Weights of a small GPT-style language model, trained from scratch on English Wikipedia.
Size: 10 layers, width 384, 6 heads of 64, vocabulary 2048.
MLP neurons of a small language model. Each row is named by its layer, matrix (up: input weights; down: output weights) and neuron, and shows model dimensions 256-383. Each number is 200 + 20 x the weight over its row's rms, rounded and kept within 0 to 999.
A block is one neuron, or neurons of one layer that tend to fire together. After each block is what it responds to, as a language model described it from the Wikipedia text at the highest values.

L2.up40,237,176,173,205,170,191,206,221,212,184,230,186,222,198,181,220,187,184,192,223,205,215,159,217,216,212,210,188,204,194,186,236,191,183,193,201,194,221,160,186,183,209,216,241,219,198,210,219,161,197,195,214,203,204,215,207,206,204,234,197,197,210,223,210,188,203,205,232,236,182,195,205,232,219,212,197,190,218,176,182,270,170,202,196,214,218,229,203,176,189,186,204,194,207,196,219,215,206,189,204,191,190,188,219,186,181,238,207,206,184,223,162,209,187,191,189,239,199,217,151,208,196,210,219,197,193,180,160
L2.down40,190,234,207,174,185,196,178,192,234,190,188,208,174,176,227,161,203,164,198,190,201,164,216,184,222,185,209,190,193,195,223,190,219,201,183,228,226,204,193,211,211,203,196,205,178,188,213,169,185,202,190,211,195,216,174,200,219,183,185,182,195,221,160,212,211,208,227,198,177,194,208,216,193,224,203,215,217,186,217,211,189,219,196,195,182,155,157,211,209,158,210,235,180,223,185,223,165,185,190,215,229,180,200,167,252,195,201,221,203,213,166,204,249,210,230,207,161,207,210,203,201,187,206,198,182,201,193,191
L2.up235,235,147,183,199,169,231,216,219,169,177,175,213,219,184,201,207,170,158,190,211,176,195,227,208,236,198,219,195,239,171,184,213,195,226,220,200,192,210,200,208,204,215,193,185,207,222,239,194,182,194,191,201,178,205,216,195,228,228,216,184,180,208,189,249,215,202,181,223,214,212,187,214,150,226,160,200,229,200,195,198,256,225,193,208,227,198,204,189,154,203,188,195,208,184,192,209,240,198,195,194,201,202,218,200,253,200,190,182,187,192,205,171,241,225,225,209,194,171,175,188,191,242,225,204,256,192,184,237
L2.down235,173,254,215,191,237,163,203,186,227,214,210,184,181,194,176,206,211,227,233,162,218,214,154,174,134,206,182,214,163,212,209,211,226,214,190,208,223,169,204,188,203,192,196,215,202,165,157,200,211,222,189,213,219,212,207,219,191,198,204,191,198,209,195,152,188,203,222,194,192,208,199,195,243,190,239,225,178,191,207,219,142,178,207,192,186,189,198,186,217,185,205,217,201,204,239,216,177,201,201,194,190,192,191,209,164,193,191,233,200,208,178,202,160,189,169,174,219,217,203,194,212,168,174,172,162,218,221,187
L2.up777,202,159,178,204,229,185,198,201,173,181,195,164,202,171,194,193,230,200,181,206,206,183,188,217,192,154,162,174,205,210,235,210,168,204,219,168,186,207,190,168,185,172,182,238,183,192,219,199,224,201,237,174,174,170,236,210,170,204,221,198,186,162,201,224,195,222,199,192,198,257,172,187,185,167,194,176,177,173,231,225,229,208,233,198,212,238,192,210,220,198,226,182,183,195,204,202,209,198,203,219,178,199,225,221,202,202,222,211,188,201,218,254,189,196,209,201,194,192,185,211,184,200,224,198,181,180,186,216
L2.down777,215,217,195,195,158,199,248,227,185,192,190,219,205,233,207,231,222,236,188,190,205,164,187,192,244,204,201,205,187,214,222,228,213,223,243,210,179,217,190,214,179,222,211,198,211,218,174,216,186,187,178,233,204,216,195,203,194,194,176,200,199,221,152,180,202,212,199,199,194,218,199,160,217,191,190,203,224,218,177,194,209,216,206,180,216,195,202,191,176,185,161,224,181,203,210,201,195,215,216,233,181,203,187,159,212,214,197,191,200,192,199,171,204,169,194,174,180,193,148,162,202,200,201,199,220,192,208,223
L2.up1002,205,191,226,200,199,213,214,216,209,211,192,208,197,202,207,208,198,202,197,186,166,246,229,166,173,213,171,214,204,186,212,163,224,211,196,191,163,266,199,210,232,198,148,215,165,196,215,184,226,206,213,186,198,227,201,181,204,212,199,184,182,221,212,226,199,199,220,195,220,172,181,173,197,201,197,207,190,195,196,170,207,201,170,205,218,177,211,192,193,160,199,207,223,171,191,202,202,166,201,204,196,181,183,201,203,184,218,225,181,188,209,222,182,207,216,210,191,185,202,189,196,193,219,201,211,183,253,204
L2.down1002,188,216,170,197,207,194,186,198,198,209,175,207,188,178,208,145,198,153,191,207,218,167,186,197,232,173,184,200,214,182,179,220,191,197,182,194,235,165,202,245,203,165,221,214,233,193,184,227,227,210,222,212,188,207,212,185,212,177,210,209,220,237,209,200,169,184,192,202,210,189,188,225,200,199,199,187,219,179,209,208,220,186,207,218,189,207,208,200,194,214,226,187,198,214,243,225,174,207,217,214,197,219,227,204,210,198,214,186,190,185,207,173,231,224,208,206,202,223,171,207,212,192,183,176,195,211,156,200
Description: Verb inflection suffixes. Inflectional suffixes split off from a verb stem, mostly past-tense -ed/-d and sometimes -ing, as in kill-ed, research-ed, influence-d, discuss-ing.

L3.up33,184,211,219,227,194,186,240,186,198,218,184,222,191,173,230,183,205,216,202,199,201,231,200,189,162,173,193,189,214,194,209,213,193,188,212,185,242,213,181,240,197,209,249,176,211,237,172,187,177,175,188,219,198,185,167,180,184,218,167,211,176,198,199,198,209,193,178,215,208,219,196,228,212,195,221,215,181,204,197,203,217,201,179,204,174,165,211,196,206,174,208,197,219,201,197,213,199,185,233,159,210,183,204,184,178,221,206,187,199,186,173,208,201,221,218,202,207,246,182,187,182,181,187,196,208,198,198,191
L3.down33,205,182,180,211,179,213,163,183,201,219,211,248,190,166,218,179,221,211,217,207,222,225,226,195,189,243,161,191,209,202,211,214,207,220,219,193,250,204,187,233,178,221,221,217,201,226,194,182,199,153,230,188,199,210,167,172,199,196,190,181,162,201,191,206,192,206,204,204,209,224,191,189,161,210,194,189,177,213,201,187,203,189,198,215,176,197,220,204,179,164,221,211,208,149,186,193,186,193,229,194,178,205,191,204,184,202,197,180,191,211,211,206,176,223,233,205,208,171,140,212,188,205,176,160,218,224,210,189
L3.up331,227,208,217,194,193,207,203,224,205,220,201,235,210,168,164,213,199,223,192,194,225,189,202,226,190,221,157,212,155,244,219,211,184,187,218,202,203,201,181,185,202,207,155,192,189,222,186,200,240,212,213,200,181,167,168,234,200,217,187,216,225,225,187,212,216,225,198,219,206,182,214,140,220,220,242,221,209,198,207,228,216,231,220,229,196,155,206,178,222,158,218,212,198,233,227,207,196,215,224,184,221,219,186,185,184,202,220,183,192,207,177,185,173,212,166,219,173,229,174,191,199,201,178,194,212,209,165,173
L3.down331,220,194,228,193,212,195,187,218,190,202,203,236,191,221,198,212,207,214,190,248,177,207,224,206,179,167,197,232,216,215,181,236,180,193,160,180,171,164,191,216,190,231,175,195,181,198,163,181,185,232,188,186,201,226,210,212,230,223,192,170,236,221,212,191,218,218,206,225,201,213,202,196,164,237,259,191,214,219,210,206,197,193,201,210,189,185,177,214,207,154,200,199,170,179,224,203,207,166,199,226,206,209,183,198,179,182,187,189,179,220,211,199,179,154,195,199,176,177,217,193,191,189,183,201,219,212,183,197
L3.up582,219,237,195,210,197,176,223,200,214,221,211,216,205,226,219,214,154,197,224,207,200,190,216,176,210,207,182,203,214,203,168,234,182,193,251,156,164,185,194,169,160,214,195,211,177,215,181,194,189,199,214,201,176,201,204,197,229,223,176,268,199,207,214,184,196,232,233,183,230,217,189,184,187,206,225,209,181,193,202,203,196,176,213,195,221,197,192,188,188,210,206,211,189,190,217,179,226,210,217,181,199,218,187,184,218,185,212,195,210,233,188,176,193,210,206,177,160,202,194,189,165,182,191,236,191,205,171,181
L3.down582,197,195,205,194,189,210,194,215,212,194,235,219,242,197,178,221,210,158,173,228,196,212,208,221,229,229,200,179,168,189,219,198,206,216,207,195,209,215,216,198,224,201,208,191,202,247,240,204,209,189,210,213,200,207,184,224,208,180,217,219,223,187,233,187,172,231,182,212,231,158,225,192,211,161,197,181,207,176,146,243,190,193,238,213,187,176,200,220,238,216,207,217,188,215,190,184,217,165,208,216,215,171,206,206,168,185,192,198,196,194,209,195,181,207,139,183,163,168,208,183,195,232,186,171,181,209,192,198
L3.up1018,233,203,184,196,224,211,219,197,209,207,210,201,211,208,222,215,201,184,199,215,174,216,196,179,227,208,217,209,196,248,194,199,183,178,213,187,210,232,220,194,177,219,195,179,206,178,239,198,183,175,179,225,209,188,194,172,201,228,182,184,212,164,189,238,219,217,237,214,202,172,184,199,189,221,188,211,192,186,203,192,164,163,174,229,203,179,193,197,197,180,225,218,157,246,191,177,193,158,233,203,168,202,191,183,206,206,198,176,188,245,197,195,166,217,186,221,182,210,168,218,175,186,172,225,199,172,186,190
L3.down1018,190,203,179,206,239,199,202,200,210,211,155,190,184,246,184,182,163,206,204,228,206,202,189,217,211,215,228,179,188,187,194,213,224,172,198,190,193,182,171,199,254,191,211,179,206,168,209,209,232,196,197,183,170,190,228,220,185,203,175,230,188,221,173,197,219,190,198,193,188,217,244,178,236,205,194,212,249,242,201,186,196,171,180,209,247,204,182,230,210,216,227,199,190,176,211,199,194,225,167,215,203,167,181,183,212,182,207,214,183,183,187,199,212,190,187,199,234,207,207,232,193,186,190,192,206,228,209,199
Description: Mid-word pieces and table tokens. Word-internal fragments in mid-word (kid-n-apping, net-w-ork, doct-ri-ne), plus repeated census "from" after percentages and parentheses in climate tables.

L6.up75,173,233,208,202,211,196,189,206,213,188,246,220,221,182,178,202,204,171,158,214,167,220,232,205,204,226,178,213,183,193,211,226,189,217,171,209,182,197,214,193,210,191,172,217,201,178,167,167,183,214,195,192,213,205,201,211,213,203,209,205,191,207,201,207,198,193,238,181,176,191,164,225,216,210,156,235,208,165,187,195,218,210,208,194,214,184,186,184,194,178,218,199,175,192,198,223,176,221,197,218,191,178,183,191,202,194,237,211,227,194,228,218,233,193,221,214,196,162,179,205,178,198,183,164,209,189,166,179
L6.down75,231,183,184,231,186,215,229,204,195,188,186,217,202,205,209,186,176,192,211,181,226,192,191,220,201,202,197,158,226,213,245,236,189,193,194,191,173,223,191,207,225,232,166,219,196,209,199,203,189,209,180,231,222,179,240,219,205,201,214,198,164,208,176,178,210,209,194,183,192,204,200,184,206,194,210,176,214,226,216,182,186,167,202,191,177,231,207,202,163,231,213,211,194,224,216,177,173,203,174,229,212,194,178,200,185,222,173,216,202,196,184,228,208,201,225,207,174,229,236,193,160,184,202,205,206,205,220,188
Description: Passive past participle endings. Ending of a past participle in passive or perfect constructions after was, been, is or be, e.g. install-ed, show-n, used.

L2.up49,195,179,179,240,185,210,207,196,183,161,196,204,186,218,158,197,198,208,216,166,190,218,197,201,191,184,184,210,182,183,214,210,203,187,182,176,171,220,204,185,188,263,187,196,219,168,203,234,218,164,184,202,235,197,146,215,202,192,214,182,199,200,215,210,172,196,162,180,233,185,196,182,198,191,177,148,174,228,178,213,186,190,198,177,210,217,218,239,138,186,200,140,180,171,211,155,202,210,204,196,190,181,190,171,215,234,203,195,214,223,180,201,208,220,211,210,160,222,209,162,217,198,162,173,197,216,208,201
L2.down49,186,246,202,171,223,185,196,181,205,214,212,201,210,173,213,200,211,178,192,241,231,210,215,176,231,218,182,188,204,211,170,211,195,200,176,252,181,204,204,224,205,150,204,187,211,212,187,177,171,224,214,235,172,218,206,213,206,209,196,214,182,197,171,199,204,224,247,205,199,229,232,217,229,192,214,230,233,195,183,174,202,204,182,195,202,202,172,172,249,199,188,213,205,219,225,208,207,209,194,187,241,195,174,197,187,185,179,211,194,182,175,204,209,170,179,164,241,162,188,219,197,181,229,211,182,188,184,199
L2.up187,176,196,238,219,197,174,207,221,211,191,169,239,146,187,240,214,199,182,225,168,223,215,182,191,192,192,198,205,214,204,205,193,223,225,223,177,195,219,152,211,212,227,173,220,223,177,211,196,194,185,217,198,216,202,189,198,192,161,188,230,188,204,194,181,198,197,159,214,188,160,193,228,187,208,182,223,204,223,218,204,207,187,191,192,153,208,201,212,171,206,174,211,201,213,160,203,222,165,156,168,203,191,191,194,208,201,194,179,232,211,218,183,242,227,213,218,215,187,185,193,183,213,187,194,198,199,162,219
L2.down187,196,228,174,192,179,208,181,200,225,216,181,236,190,252,186,194,215,153,206,220,190,188,212,235,154,215,188,189,202,201,226,198,203,196,204,223,198,199,194,195,213,213,184,215,218,176,153,196,219,171,191,193,209,183,205,195,216,236,192,173,198,214,228,188,210,235,196,194,206,221,212,228,200,164,213,189,198,181,182,175,203,192,230,180,231,183,213,211,226,227,194,200,209,202,193,227,197,197,200,191,232,224,169,193,221,204,200,172,167,226,181,229,201,180,191,188,228,220,234,184,225,164,210,184,219,223,183,201
L2.up647,178,219,188,225,201,177,239,204,208,199,186,200,190,228,205,199,221,173,203,256,215,196,197,169,193,191,196,208,213,192,220,174,217,189,216,180,181,205,194,227,234,222,169,194,205,162,223,187,178,202,164,187,210,216,164,219,200,189,187,234,208,238,241,185,235,187,237,192,207,222,189,239,244,196,202,251,210,191,204,212,212,186,204,183,186,172,179,215,216,198,196,191,162,204,207,203,196,211,192,207,201,179,166,192,208,185,230,199,207,221,207,169,157,183,207,234,201,225,203,171,179,180,159,186,220,179,202,188
L2.down647,218,182,192,208,224,176,237,199,197,235,168,212,210,182,192,229,220,190,195,223,233,159,224,214,154,210,167,184,207,210,218,182,169,208,196,223,195,218,185,218,196,222,184,201,205,192,215,230,185,192,154,201,187,177,175,156,179,207,176,189,200,218,205,206,205,176,243,159,197,195,190,186,208,204,204,218,230,186,194,222,212,218,190,174,193,216,213,206,172,194,210,199,186,223,202,199,182,182,181,210,189,179,182,199,186,232,214,200,178,218,186,157,203,203,202,195,206,202,157,146,204,234,183,219,246,150,185,185
L2.up945,220,181,232,197,223,223,179,195,188,198,219,168,199,191,183,222,179,209,194,217,197,223,191,189,187,188,175,193,212,204,172,198,230,215,171,159,187,207,216,165,187,192,228,227,183,221,233,241,202,216,162,179,192,179,206,212,193,196,197,216,170,188,185,184,208,193,193,194,214,213,237,175,199,190,171,184,190,189,239,168,212,202,183,181,219,206,249,175,190,210,135,163,232,210,227,204,187,223,196,185,204,206,212,199,175,224,203,234,218,213,215,208,214,223,221,193,200,206,215,197,187,214,184,183,178,201,192,221
L2.down945,202,213,177,217,192,225,234,194,209,234,169,205,201,173,200,177,249,193,244,201,211,184,231,218,202,197,214,186,137,203,209,205,181,204,217,223,235,175,159,256,207,185,186,193,199,193,157,186,207,206,219,213,191,208,204,192,190,201,196,185,227,229,213,189,171,179,197,206,205,166,186,231,182,190,220,227,208,215,180,204,179,172,232,228,178,201,179,208,204,199,244,246,190,189,210,211,207,201,235,227,145,190,217,160,205,184,199,178,177,209,200,184,201,155,188,175,201,186,190,198,177,201,206,197,237,202,229,200
Description: Census and climate table tokens. Mostly "from" after a percentage in census age/race lists (24.1% from 25 to 44) and "(" before converted values in climate tables; weaker on scattered mid-word pieces.

L3.up180,217,202,195,181,205,199,246,201,220,190,222,196,231,195,195,197,238,195,203,228,198,191,251,193,241,202,228,225,170,197,182,203,202,213,214,187,189,217,186,206,214,228,216,207,195,154,247,197,191,203,206,206,229,169,193,220,223,239,208,203,164,165,176,224,187,233,190,223,212,219,198,172,189,204,226,189,193,198,204,212,241,188,190,173,237,193,210,242,178,203,203,182,190,186,218,213,163,202,181,273,219,210,192,228,187,177,196,231,202,198,190,187,213,196,232,229,160,232,194,239,218,198,212,160,209,188,171,202
L3.down180,224,198,159,206,189,201,192,182,217,172,185,208,197,194,179,186,168,236,177,177,193,172,175,209,164,175,182,200,198,200,181,226,219,237,206,208,204,204,174,168,205,184,173,208,191,183,175,217,200,218,193,180,231,221,181,210,212,193,195,192,204,205,211,193,228,184,222,229,244,197,205,183,199,180,235,174,170,198,188,200,234,172,191,179,180,185,181,204,178,144,223,200,221,196,191,208,186,196,215,187,213,178,228,217,183,215,226,236,198,201,232,185,179,217,205,214,175,190,179,203,215,199,223,204,194,195,175,159
L3.up507,217,212,187,202,183,224,225,242,199,218,209,183,251,180,170,173,202,161,219,216,206,202,190,178,204,197,197,193,198,222,206,176,176,166,213,222,237,235,136,200,190,179,184,200,215,200,170,219,195,222,176,216,218,209,197,185,201,226,204,181,194,178,205,208,195,197,216,168,198,210,190,210,202,205,201,202,178,250,207,181,210,185,185,160,208,201,209,188,201,181,233,187,177,232,209,189,180,207,187,224,193,175,222,159,233,182,187,211,167,190,237,189,209,169,186,221,191,204,183,187,165,203,195,193,180,204,224,212
L3.down507,189,198,202,186,229,211,211,207,187,195,208,233,163,176,197,176,235,233,220,207,208,190,224,226,202,160,191,217,199,172,201,214,192,229,196,171,198,199,211,203,177,177,217,187,216,221,206,219,179,209,222,204,181,190,201,197,184,170,185,157,192,208,171,229,212,209,208,193,202,244,211,227,254,255,204,177,176,177,218,213,223,201,202,220,169,188,187,188,194,211,200,193,187,195,181,222,209,226,181,186,222,216,179,234,225,182,178,208,207,200,204,231,191,217,219,173,213,173,193,222,230,183,188,234,191,209,199,212
L3.up575,222,160,204,220,181,211,250,206,218,181,182,184,218,183,239,188,218,182,162,187,199,203,234,170,228,208,164,206,214,216,199,160,220,181,190,202,203,200,203,200,185,173,189,203,186,209,167,170,198,206,216,194,169,192,195,214,201,206,190,215,166,207,184,159,203,219,203,160,180,235,174,182,227,217,209,230,202,188,197,165,205,222,227,194,217,217,193,190,180,238,193,184,205,179,196,210,209,200,180,220,202,163,190,179,198,161,193,213,215,186,193,158,218,181,288,167,210,211,211,197,182,212,200,210,168,204,174,193
L3.down575,190,183,224,224,215,182,201,191,192,206,189,172,221,190,231,189,203,205,253,168,225,182,161,180,219,223,196,220,178,216,199,193,161,206,173,198,211,175,222,230,209,196,253,199,191,185,192,231,152,195,207,186,231,188,236,170,192,189,151,153,184,217,201,217,205,185,218,239,217,199,207,230,186,196,214,201,187,195,165,217,192,193,214,216,199,175,213,228,188,198,195,230,203,192,214,195,219,206,186,181,165,243,214,209,180,200,201,227,167,213,219,224,208,206,182,233,203,198,186,200,206,213,206,209,182,206,201,150
L3.up927,190,179,227,189,204,185,216,203,192,205,225,164,213,197,226,206,190,230,208,187,207,195,153,205,197,169,194,181,166,189,186,199,220,169,189,224,208,222,207,206,221,217,151,226,248,237,156,216,198,196,207,225,199,248,201,161,201,197,214,223,189,156,189,217,245,213,158,189,232,186,213,198,193,220,209,230,181,225,232,168,203,237,163,192,200,219,197,208,181,200,177,194,232,195,164,199,176,217,244,183,202,207,198,231,233,186,213,184,184,215,181,196,200,209,241,211,178,213,209,218,217,206,208,185,194,228,163,213
L3.down927,242,199,177,209,194,186,196,206,181,184,178,240,183,183,163,185,182,200,205,233,193,226,183,217,188,197,200,193,164,215,231,194,173,186,192,205,194,197,215,199,175,181,218,161,193,187,240,208,209,235,197,188,182,202,204,241,185,199,213,178,197,195,191,179,154,206,194,189,192,237,181,208,206,201,155,168,238,200,206,215,187,184,213,217,183,189,192,151,228,177,206,175,173,223,204,197,198,145,181,196,201,163,196,180,167,190,201,228,223,204,229,222,195,165,171,192,225,192,174,213,225,197,202,189,190,221,165,204
Description: Passive participle endings. Past-participle suffix tokens such as -ed, -ated, -n closing verbs in passive constructions after was/were/is, as in killed, arrested, excavated.